Weights of a small transformer language model.
Size: 12 layers, width 256, MLP 704 SwiGLU, vocabulary 8192.
Architecture: LayerNorm before each block, rotary positions, no biases in attention or MLP, normalized queries and keys.
MLP neurons of a small language model. Each row is named by its layer, matrix (gate and up: input weights) and neuron, and shows model dimensions 16-111. Each number is 128 + 32 x the weight over its row's rms, rounded and kept within 0 to 255. Numbers have three digits each. A neuron's up and down rows have the sign that makes its largest values positive.
A block is one neuron, or neurons of one layer that tend to fire together. After each block is what it responds to, as a language model described it from the Wikipedia text at the highest values.

L2.gate0:155122151129169121148099169117051153110156133142104113108186057160108133144129129144092097123169052121131130158129129147146113099134102172223137077113046125092094107148147115105048176171114161117059108119160133098101108096170115113156160125083183078100109118099107160130156111136047091184
L2.up0:138065079172136108133124124151091247118107123120135092101128120129102109131127072128121055141138114055184096153173116083127121058152108120142121130091069105110121089081154107096077150141099127154167051143170180131121127185128138136153163100090141154125120103153085147116124094161086099095
L2.gate3:138106186181157112172180110129103110148148125144119113166123125115184164156155115098148098188101100093155084160196142148139145112110155154119142089175102136128129121166062123146104100161068087105164112092190165149121151131124142089128105140110090139104103172115110145096150073103121110088
L2.up3:140152121133142120161153125106164092171162188119160131153092159111169191141109116148113136148034124154138091133162074140165127068082093136118126126130111146172104093129128131150099126189126194097146117037148110107157185096124179060128105103108125115131091176132139172115127092078029127107
L2.gate280:070154089063151124034124102104155155149142118140108141161094096107121137155163186102175174103105143121158152112115134145225159099098117125126136190124076138178096140158138066144136194150144114147128151102212171115129103151142191065181106127133163165118127142143143089164114090111084124144
L2.up280:175109157080143103102149112123094147164154156136119140156141128072156096106141135159090121131127177180101148152094138103202150145076129122163175102137152122089104152051147080104095165149191135151108180117154116154022141107112135114167086194117080132146104169108153096075080048162129116158
L2.gate431:135164132157111102103147095058193145165116125137189178091131122103157093105132156124047145109158135126128114134079133098147124108088129157133132113130094126098176117136115130135171118077153189131142155108112091077106150198124132123163152152145115137125138109205129123157110147114105179137
L2.up431:104133115136120122216215110159108111098146098170168102083172111125110131120143104127106180143171080147104146170138165111141126117111120109098137152044145151119116148115158126153164154141119132158132179089155075089116153139122132095127140171107123091116123161128170150141164084083153114095
L2.gate550:133119143142109092141119160141090117129121144110116172112074065131107079162113125134145142160081076156094179135077157116156138119081146124166117159119152175124136116131096084089125118109133088173146132113078171170135117149091157165189125158181178128137056162144112108136138090132085088134
L2.up550:137148139073088125118148099093137087104109108129140124099140067168115126117129095147125130102133115105158101144105106103199122137199109072150161127174100116108149126166100099140155050121114075081177114142115114130117126163119155172161118055130133121109042091131126146158177102104191092102
L2.gate672:125150133111160113131135085107097188087074141036162180096146114107140158155075173121113105167150083110091140156138167111193097080136115132144146104059151151087197115157128053112084130126136101096113202081147196142104057137130118117122156132121074092097102158141160192121111133081075120109
L2.up672:149130203099129064110219152158122154137132136140120080069170091139120146157087136132106106101141129168163152132093077108139155166125163119180121142122106119147108147147127105150119153115130121133150102126158099117197143083116129134180116141122166107140139150194077130116151180157115157090
L2.gate677:157130189110116071118156115097100096139129115147138150118141093173142079154169137059130134204096150090129170118098101098129161068128190128164144110110076081105176076119131139116108141100112125119151125149141120027095127077108139160134154158102133136182107118147169133148112135176169113089
L2.up677:155156178137148125160099149110149154118132140215147162162129171188117152146175120070089165155123160103164162154170115163138187141097174114187151154174099056118149146136105102112115137074084093126163133147175153120105124158089111134144141147120115225178140134151156099098170094147165091145
L2.gate693:113139096122145105148133111105136149115157079106156132152171085134143150154155113080116182183080147132164082157084129175158085126152119130123101108061080166153120132106126149124109117150133062142108133153193121154191108137118137101140147121140146142168086163120056125141120141059110142142
L2.up693:103154113092149179131161157137141153108136061058189111165097114103109154112160094075133074107111115108144138182115101151171106133146079152120087095140140118126132099167195120130111172145139142120112132153126175130144123079143116110184082106137147127109169125106148128132150100139144153123
Responds to: Prepositions introducing a time point or period, strongest on "of" in "at the start/end of", also during, after, until, early.

L4.gate110:077136135112090103153156190123129087128173130117150165115129096118133145150141104205135158113121134081195197060173161123170086115137156151135161178152118118103105112114112091151163116082120149169090092063153152102138125177182120115135208155059122113027129173132119179105194183127133071093
L4.up110:112109138132120135106115130149168123154071126110082163135103153103143169114123203131143129108142167150141096147152101129132106057052111125169136141144113090076130111120084136122157129119146123172111096080228139110153138118158114142175151108148140130063103083110152054136137150076096111133
Responds to: Modals, infinitival to, and not after do/did, including split endings like wou-ld, don'-t, right before a bare verb such as may have, did not make, would be.

L9.gate3:169170128096158127127094138137118155155183083092165127106126151166126134094117106116099134104129153128148154131061095147096093120087134126126135119153099097142110156166116107121162195157067149118103089150090146119165092041146172133135145131140109061170119142087097061143134118119108150104
L9.up3:162116161147141134122085119107090116137141131140168082122138114114130083148153081124154153155164090131169134178081153099155108106090140145140102191129176197160043114110142144120128119119174151118116138099109097138138146128125129099109105141145104196106109057095138164112124105101198184145
L9.gate151:111095151119097108144107178135146130076143107144154108106105114156104145166110130160174098069212162117166115096096182190159154142071146107120139119093129129098128154103077074125141126174112107147122183081118096084162159114130136111152095091156117111170132151043144106108085116138061090064
L9.up151:086098125120106105194143128117126112158062094167129114088178116193109105153137149121092102119103117138142112163197145109116131114082146164116104168100146152135132169129132129077128153157128154089110088099150178093107128114194109133164191171180096117149111105115126121105139135107132151086
L9.gate221:199116137111136172165108139096126133102115136099102123143171161150100141123090147208117134090127131138127158132114121156092102133168169137125090058183190122137117160173182168122151184112035049134180176076159157090182099111086107161104081057151180122132129155087119147157154147143086124136
L9.up221:147205105131129101143126151090075152052155111151115096146121118103101117107058127091056112127104129096168105078132077127079093184108083068073128142124134137156122156075104126122097154152139164154133139064128124134101161123162192049102174110067103042127123183100172087072158130117156143070
L9.gate234:138192162127147094075162124084206120157119135087124112131148103165138134102123126151103107175088132126131152164113158097175148164103136152159135111138175183139149181165119130117161162131141127125158132124147120107113161088142091155122161128194177077113107174126165121120149151221134099077
L9.up234:121101181107106178135126164077104131133074100090146108190113111127087151150160127087150078095124142109115129171134132092115113138107127159155127107208146066170062120154118093144219138120125126112129120149109173140115090150094137113130100118165134141144120143196152142087119144155123124160
L9.gate324:145186160145103095115143095129106171173185110160167127119107169115108118092136166107156135151137143115120118099074141136084136140119129121106163171123129180149132129093058122123103114145142137124141144105106052138167124082129120156065138154101078183169178200066115091141159157056137120133
L9.up324:168098146128113039153175114152156131160093114150169155067137116100121126100070151105162094116148192101122104136069112134125149132162120112150094176155177139135138162113153083104157097155123151141109133114112079135138151125166101092137093176127104095136134198072098102148133137104106121098
L9.gate591:099130066142125117077098131113084080134103143156155052108142155154203108098208120128154085116049134216164059153093136127133145106143148118163189138154078142106074171155160111153120145139084120096138078090152170119086139170102080152102135136076116147103107126090128100081149090142147143143
L9.up591:118133133123142121116092127157154116186158093146200120112164162138147085120114166116138146155108167171135096125037171167102145114138146142158158114180129138102127181122048103123127123128205130081097173132127100156146175140136107129152159138077173139160093135093176110114159149147212136079
L9.gate603:153075111176110129151104129131075187098106152115161089144186128158075098158121071165090111173083151140111131160120065171145144159140152062095096130046096117117078093177097123169161083110126148090145167102110088185128146135148133092080127129125153110182137141082083085187138162110135127143
L9.up603:124187181096121172109174142170135092130100125131139135161122137080163148142090173161114106074081121042116109107106194180107134111106114100104147128154122171108109108145093154106129168118149138190128100099151141165088122109135152124115137113111121125142155136095122073163153139131183149164
L9.gate616:116191170063160109107175138085171162091129091154136100144132072129136092099099094204161058131125095142164096108138145129093139118082106108069166113141142165106114147129124064127202163105099141103103121090126120157113123124138128132136113117121108123173170143095164140149150105123091125122
L9.up616:109121166166082184093138122128120086090115129175176084193142156142129156130152126182120209116066169113198114125127109134172181163125094122140158164125110059080096106138174095135099123087171129123119143074116156113097083150146082130170148155195165204137129148136138137097083127173124123122
Responds to: Mainly the closing = of an article title heading placed after an infobox (= Vertex Holdings =); also auxiliaries (has, have) or commas right after a subject noun phrase.

L2.gate129:123121131105167084123186101167153185127102134106117165157168014136100070173124113116136152144124147145078124082105145129170164070165192122115091105158105111120095187120139098120118121075190099103132161194114131097122146064120142111090123169121162110100176124158109090108098145162149175139
L2.up129:141185161096110104130152164110167109101092086127114139087126071120142097079136160112169121140078165146121124117135069166088177154099165103093099122122047180132175144078110092112097123146124098126139096147145131068115104102072140148062164095191167152113163127102102138124149153089134124160
L2.gate195:146126134164099145124141168112119142131090124090153171167156089094157069120109116125155113198163164143108112163199172173098170117125094088086151097100123112098112117148162131143130138132158113086191179114089131080132144175127106117115117140080093061135126162181106146080129123151115100124
L2.up195:140112163097158100092170124123149166132115206124183143116192109131180114178171132149208130157120126137122078172094103173119135058178150134151142132103123179119118095107132181098170158180090109146067187116139104072093108147112124178116142171170107132114165105182161173115066148131155085153
L2.gate207:158086080125149106151129084150095116095112090144148131152127130121196093130151164137069088098207144107158130102177130132211102169194121140091130096099140167115124158161133125176167083147124121113121106148172075132173090166091091121146130122075145118151088150123161097199110136100171160208
L2.up207:134159098203150139077161130124150092096105079110150175058083086082145147117088093116086083099162120136086133083113146122126094132123164150104151152071161143104176190126154106082053152144135126150124100070070095151131132125128103138075080139095119117095171139095200118136072085087149126115
L2.gate358:162118102113127159142116168181136122145071112075159105164134151129128122146115135163136199182052080098174156134176121112089099150156106104108087134093185161171103154145138095113173173127107148122135173149144128165103144080187118140093149101117141159140109140134126128098069145106109072145
L2.up358:152107112084119081147120106130093107165134089155136135085106151116161121178114185105149146142052091117123126158172117146132127141083161114135145083122073128122124155096143085173086168084116127191137102141108170142151138069092127093107107122141178153084132070105115112144095143096128126066
L2.gate395:122131065091177124098129117162137126165097091122220161101157068152190152121118140158151120150075119136152138104144194126126166125206119166129163123143120140095167135096112067189109121119074091143144172079123106125118120144144111160092164123111124153143137153166144150128123112070112118109
L2.up395:079089124129131134094170098093143157119098111129094149110164094130157177128114105101162133155101083117142160182161132150119146113157090124102115079105142140122177094127142062097144108175153088087200133129178112122078167154142180124099127143132124158093068100145089119131104131086112110149
L2.gate430:142137104153133108105140092073162111166100094075142146092114135051149105062113130092139145199140131101118109074131133112087122183099111168121115148084078041137168105069119141117103163118135087138142197131161085148124153160132151141083110077103121116118039115129090107111108059131123113110
L2.up430:068100151154114174091133125104184143140122110077149097078117149079107129057105117177166169150168095125142116166111118109103142138144070101190081140092101121145129121104122166117148081146161109132080114096188137157175130114103196170067150108139120133168126160077076123117102133121113174139
L2.gate490:122134074084087107124146135151123176158117145080144104175143134148098182135139128153141122117097138122129165150074087089110143085141085151186094150150130097157133158138157157157162154085104078056119087071131183145164156105129137125125131158203121111126138159170145177197093095158116100123
L2.up490:129111104102142182065147162132118146139113084169131106176126113093146101126130161153143116099139083113137050065133189152153174100123147114176132119096193116084146115109143126120118209066089114123166141159166074100136154119144126121135188129134109128138072149137061154161116136128143121070
L2.gate598:089128128110145077170123160121116183147081107137095160075172118173121147098145188148175145103115087151110118117087190120123187093091162113159121167116116115074108182173142112076076164089108151109125106094171108114139094116084146146184086135111168164143107148111125160081131090075154197171
L2.up598:059090103160149127128153110111154104109135122087102204059126125116074117082105106122119142109093149130114060098159151167104096122126159142129138142125118119070175147175131165125102130082117101113082121130107128180134125146207159107136121125120145175051083137159117142170121121132098141165
Responds to: Opening pieces of words split into several tokens (res-, cons-, in-, abs-), often after a quote or parenthesis, plus paragraph-initial "In" as in "In 1985".

L9.gate22:131171086159133160154123055145145145110104132129124162087099144097109195191092143143110124160139120124152147174141127114178090150142149060192160141101072094136141157198135086104105107127140194141135090113097165111097164120147153060119182098124129068132088117193160124115154063084158065173
L9.up22:170108118197122126080172138195122111145126121148144114162148141111119116147128143139098100142130048089152154155080160105130101067142154105178153069132131211109183174102056139099174094141044135132140166171138144125079137141159144122157131127127116122089187079138136170124096148098160153098
L9.gate218:077119072196112168123095190111159114169166113113083117172127072111201141076180102132061176140072146153133140107131162107097195089139127136154087154199103090118153143122115114114122135126083135095124126113133152069131137081108183094126119139090121119115097083147083187107140087104111164101
L9.up218:101149166193145082147166120112161124140101120132167154128105114117107091120164132165118101153118149101086171154123165094143149158140103092206142090109159180128166124149156103145060111098174092138081094156134141068076216148138114089109119137063127122188192124124080117160100067096061087105
L9.gate282:149132137160149186091095138122106145056124137106081156109190125147118125128083123164132130175155148138134128159128075125095197128128110114147064047145138093108142134133097089127156132117129064125093148110146106117105122065106116123137102114147113124161155137119075093199115094143120172135
L9.up282:125100133189085184068146125110130157140157122180158108127173116093168101113149148093101122144164140124060162073114161090178136087122163150128125125095110062157105112049084038122099098122134142127116201083109093127166113142158178135141087114051122160164172125121140146166125133075116144104
L9.gate340:092156168156133127202147123077060157094069124135103083135090131103126152081156130106085111111098088126118155142134126133109180093139151072181117131092166088156114097119099102155123169134120101144108092164128126072125129058209163102102097130148134141110105083156158136143097101179076103112
L9.up340:131168157136137151140141153120130172125147132133154166062137092091101084167144073083141117208139166077165112087082076089163151130124092168161139138132128119159133152101090102094125130120158155163138138115147224078193127138100165096134142084178125097075066124131140127141153129105124114185
L9.gate437:140141098062069101188128118127086192119113132102118140162126127159129153103116090089163128141111145121141160147132149113111109174149125091160172134111057135112117125179179099130111096169055143120079087126107154093122151154130157130200149143180189137075100082183131128118167076073185181090
L9.up437:186142107112164153095106125109160128171151100127109091175171105114097155162175186129120127126107199157159144120054096131133151116092122104104116154170196031120119165116119130128120087072051094175106135186126101109113111111097110168082157218147144135141123141135108101141127088104105146139
L9.gate595:126113153132145116136152100105141175083147092187104145086105109137124180103155109142128101165123136114148131167106114127127151063158076139109135143058091137076150057096155096130147109100117070095137179158156153096168145074199134124121063140133118141125122102162159166167096094156025148048
L9.up595:123169047161181145169160190105102143089144140102206192128127148149082118124091114115102115158070131087107175139168089195100163116126139091118089128144102085078116117164104117121104119125114114136144071102165126107105098058078114150154100147153113122072178085142192120116090128098099080155
L9.gate602:105109116122109136068140108097143168112045072078130107094171096101161125158132154109150140113134144109149065192079090127134132078132135177161127160130107119156190161126148139095088140083149116108149112101099143115079095214179092159126091087113154182198141124182168138114173144121137111143
L9.up602:117139108134104099171097216096095184136121130085138128151176150194100137172144074102154139109090111102111078125157094095173161172070123139111094159141133128146150132089151141104147066125131139108145101108123085110086121154126184117158104089049103137145131136149148144110109146141132153093
L9.gate677:130101200123057135127096092161144171138090131127110121191154110139088062126107103094141104163100192132174112060129139127107156052183139184147101153177094105103128117150100092147109157109171120117138133087108136138048110123212096135229182087135113151187129116128116157120100161155098156120
L9.up677:086148142120169128147179169149115177108102222164208070109156154200134182066098102094182143170133130164092150092113085157184141049125178157102171168106085146154124139149151118121114114142142100124104159127105083084148148125144149109169118099011135164098089056165123115128098131166091146132
Responds to: Century digits 18/19 starting a year (in 1895, Died May 14, 1873), plus time words introducing a date (during the, until, since, early).

L4.gate443:169146143161139121069143134095117133180143153227180145091148125150113107166089125162095087137181119131161104166119126093105139131126143132122134169220090134134164110136115140097141146207122148139169110141114136133169107082099137118187103137123122104130154123087146220094172164162143099099
L4.up443:094132102058116114182135140063161099129176132115111120141120186161104086178101142084104174147177145132141120123121160077098144140116109127170096132124239153128108159112123089073147096210142166114152134035146127108149104112153119122161104142136162091135119119093083103147074095114112144120
Responds to: The last token of a short unit: closing = of wiki headings, US state after "City,", final digits of years or dates (18'74', November '5').